config.toml
n_layer = 13
activation = "tanh_gelu"
norm_eps = 1e-05
init_std_down = 0.0
optimizer = "adamw"
lr = 0.000845
beta2 = 0.99
weight_decay = 0.53
schedule = "wsd"
seq_len = 1024
dataset = "wikipedia_en"
MLP neurons of a small language model. Each row is named by its layer, matrix (down: output weights) and neuron, and shows model dimensions 96-191. Each number is 200 + 40 x the weight over its row's rms, rounded and kept within 0 to 999.
After each neuron's rows, "fires before" lists the tokens most often just after its 100 highest values on Wikipedia text that the model never trained on.

L9.down478,217,174,202,196,169,226,99,218,193,264,158,161,142,138,197,206,189,270,139,203,253,257,183,195,194,119,142,144,181,168,215,191,149,266,164,223,248,234,232,187,284,214,172,208,186,196,212,224,170,166,183,155,185,162,218,216,262,156,243,274,208,249,277,227,158,208,276,170,207,175,203,241,156,230,202,211,173,174,263,146,202,252,190,181,262,281,234,187,142,253,197,203,203,182,243,182
fires before: ".", ",", " and", " by", " to"

L9.down1584,211,258,261,241,136,175,244,240,109,152,161,156,222,252,239,186,307,176,233,217,161,201,237,144,191,193,200,190,193,201,185,251,203,210,216,172,218,134,230,247,170,297,225,193,205,197,178,334,153,138,161,156,200,139,243,143,191,117,187,212,220,181,240,211,258,187,113,182,180,276,202,155,175,184,170,188,183,232,154,242,217,215,156,284,190,248,265,214,226,196,214,205,202,186,133,218
fires before: "-", "a"

L9.down69,204,246,242,165,173,275,236,227,145,164,278,181,175,189,134,242,116,194,242,224,163,221,162,203,160,185,216,196,226,220,194,222,236,214,162,229,204,215,224,191,299,189,184,208,154,115,164,165,168,188,202,219,164,194,216,116,196,238,163,212,233,225,142,281,158,188,222,214,189,232,231,195,200,223,199,187,206,229,201,225,172,161,238,222,224,258,211,164,175,258,161,216,259,117,186,118
fires before: "3", "7", "1", "8", "0", "2"

L6.down1517,212,270,213,270,192,210,125,177,170,236,171,189,272,180,149,216,196,188,292,222,119,257,197,195,252,216,119,260,155,205,218,195,300,179,158,189,234,275,192,237,192,253,253,199,212,155,200,200,230,229,147,200,138,259,161,233,211,215,196,229,174,139,210,206,269,181,202,204,180,186,231,138,206,201,176,276,180,195,208,193,180,218,164,241,176,281,258,207,177,117,111,200,216,189,175,128
fires before: "=", "\n"

L9.down1047,174,138,172,230,178,157,170,220,151,166,102,247,171,183,174,185,208,149,267,61,241,139,190,180,252,148,223,205,160,206,169,192,195,160,134,185,176,195,182,200,223,227,208,204,177,200,200,223,215,158,152,228,233,232,199,194,259,196,168,218,125,112,232,204,203,189,140,250,262,264,201,198,177,155,201,199,228,238,177,111,208,293,238,210,173,129,258,229,235,202,200,178,155,139,192,220
fires before: "-"

L9.down1961,231,233,345,223,183,264,172,227,160,209,197,233,207,101,272,92,239,197,154,173,133,224,189,180,307,223,197,155,180,223,147,260,218,186,260,210,214,175,237,237,193,190,171,173,238,222,217,193,179,243,137,310,219,174,153,210,118,197,233,174,229,206,147,149,176,174,186,57,169,216,161,212,211,151,165,219,265,245,203,207,241,211,256,172,180,171,138,150,152,154,232,160,201,182,110,260
fires before: "ly", "ed", "d", "s"

L6.down1846,189,181,189,179,242,149,198,191,240,166,188,235,162,183,258,202,199,150,237,291,196,151,266,184,226,254,202,112,213,169,206,231,204,231,209,203,215,209,188,220,232,194,140,138,208,244,240,264,157,201,235,130,176,209,202,235,208,180,239,239,277,224,188,172,118,191,236,239,249,150,171,234,171,239,233,199,217,175,191,236,234,222,257,225,258,301,200,264,192,224,217,236,169,113,154,187
fires before: ",", "s", " and", ".", " |", " ("

L9.down338,192,218,169,215,189,180,173,214,217,239,197,171,271,258,254,180,166,184,200,169,195,244,169,154,251,214,177,236,142,177,216,135,230,245,228,270,188,203,282,202,150,179,191,235,220,168,228,175,241,218,226,177,116,179,218,191,222,245,213,245,203,242,154,177,123,181,270,258,201,209,219,199,221,228,182,305,210,231,221,269,172,148,229,217,217,160,158,206,178,174,192,175,199,224,176,189
fires before: "-", "–"

L6.down1284,206,250,211,196,184,200,218,245,114,198,191,232,217,293,175,187,235,167,259,221,159,219,174,195,169,202,157,236,286,232,202,255,205,248,145,205,185,219,221,201,216,204,191,203,190,242,217,221,211,205,199,225,135,212,176,250,185,225,216,199,122,165,127,173,210,205,158,280,178,228,260,188,159,213,200,162,261,203,195,152,180,281,240,166,188,203,259,199,331,242,156,184,209,173,250,181
fires before: ":", " \""

L6.down1271,256,164,157,191,163,148,240,227,218,200,179,191,280,173,238,224,151,213,228,174,210,229,264,234,268,210,147,188,195,192,145,153,224,199,175,261,196,205,264,226,153,173,221,198,192,241,209,161,181,190,215,243,236,192,126,183,180,153,280,219,244,226,226,119,195,208,193,222,208,227,194,167,232,198,137,239,257,248,204,198,193,247,152,274,155,162,184,206,221,182,205,210,222,244,159,179
fires before: ".", ")", " (", "}", " ft", "{"

L9.down442,195,165,222,145,232,198,165,235,194,199,252,233,165,219,196,138,205,198,206,253,101,245,192,176,172,232,162,193,182,251,206,199,164,285,245,245,243,106,203,241,221,183,285,228,195,247,163,173,188,191,173,150,240,273,234,192,160,326,221,138,120,224,212,249,201,159,241,280,255,241,282,189,169,196,148,145,234,238,219,155,180,209,248,252,133,156,197,213,204,167,184,218,263,178,152,186
fires before: " (", "s", "0", "2", "1", ","

L6.down827,107,142,164,124,202,166,196,172,175,270,202,180,233,182,211,153,215,196,193,193,151,215,219,235,217,144,253,256,161,235,227,186,111,245,228,238,228,178,190,159,225,145,227,178,198,134,251,123,287,220,175,203,217,149,267,197,165,183,173,228,221,143,233,172,196,211,155,228,241,116,269,154,217,228,178,157,181,205,224,190,175,246,182,209,230,251,205,239,250,280,112,221,196,177,178,166
fires before: "\n", "  "

L6.down1378,188,198,120,254,137,237,225,205,240,213,235,155,193,189,274,232,116,259,209,182,218,151,206,199,239,178,181,218,182,233,285,201,208,333,171,195,202,73,166,131,209,246,276,210,242,213,187,139,153,109,218,210,206,223,233,181,208,283,231,233,161,199,167,219,150,220,271,147,168,234,165,202,143,301,184,229,129,210,187,272,182,162,90,182,252,209,218,255,243,236,214,234,111,276,159,178
fires before: "="

L6.down541,207,261,185,275,254,172,257,182,238,283,168,115,189,152,164,249,140,226,212,183,181,217,177,172,206,197,207,216,205,203,199,94,192,166,237,158,221,192,211,185,153,215,230,92,192,251,165,291,172,188,171,193,232,205,186,176,198,166,202,222,163,243,214,161,230,219,276,242,195,184,224,176,210,195,168,195,188,223,184,213,199,213,277,239,212,204,307,190,148,200,168,228,164,168,246,244
fires before: "s"

L9.down1313,198,195,157,202,156,232,193,187,216,243,126,227,202,210,178,201,220,170,238,131,159,212,195,137,249,194,157,194,172,233,142,184,222,167,185,255,253,158,202,176,245,254,212,198,248,233,211,155,227,237,122,268,123,194,214,225,196,205,127,144,195,167,225,197,185,245,242,240,231,174,220,206,221,187,171,211,241,228,237,194,217,173,194,217,180,232,228,151,205,196,232,246,118,249,165,203
fires before: ",", " he", " in", "."

L6.down1714,253,107,201,148,191,168,208,158,198,242,166,271,198,164,167,250,210,201,164,217,208,192,166,178,218,254,238,175,148,252,218,158,134,152,235,158,225,175,212,181,220,166,195,196,226,189,194,234,172,215,185,220,264,209,204,225,211,210,201,180,138,212,216,194,179,110,193,213,209,255,139,237,169,174,190,243,213,193,231,134,217,282,230,147,166,216,189,163,190,174,247,184,197,209,208,281
fires before: " |", ";", " —"

L9.down585,223,148,197,192,143,177,204,236,207,156,228,261,183,150,177,261,94,238,218,215,143,174,149,141,143,190,216,179,180,251,224,195,176,157,194,190,178,186,203,227,253,250,241,182,168,183,197,227,139,153,223,246,127,138,160,193,156,228,141,188,211,253,174,160,199,207,215,205,268,170,225,166,197,186,185,181,193,135,163,211,178,187,168,218,152,144,215,196,165,225,209,206,179,237,226,195
fires before: "6", "2", "1", "8", "3", "7"

L6.down1934,206,195,300,188,176,167,172,277,201,165,212,270,140,196,227,219,153,205,180,110,182,231,167,175,209,167,157,220,182,156,142,157,230,184,189,243,215,209,210,173,201,151,192,179,223,199,221,187,174,280,221,219,156,158,144,171,243,155,167,88,127,171,172,130,241,213,112,185,166,231,204,158,191,140,241,182,211,221,221,220,231,168,258,249,158,246,214,257,221,180,161,281,156,214,125,113
fires before: ".", ",", " and", " in"

L9.down1176,220,150,178,165,227,275,180,207,134,173,227,225,191,218,180,188,199,162,237,195,192,182,202,184,304,223,220,253,138,181,180,167,154,284,220,133,218,171,163,214,193,172,178,273,158,239,167,219,193,229,168,135,265,194,231,126,190,173,204,140,245,189,174,195,191,125,219,202,220,202,245,260,118,213,195,250,238,120,254,213,200,249,253,198,187,186,215,137,157,180,189,195,180,245,202,210
fires before: "-", "l", "|", "ti", ":", "\n"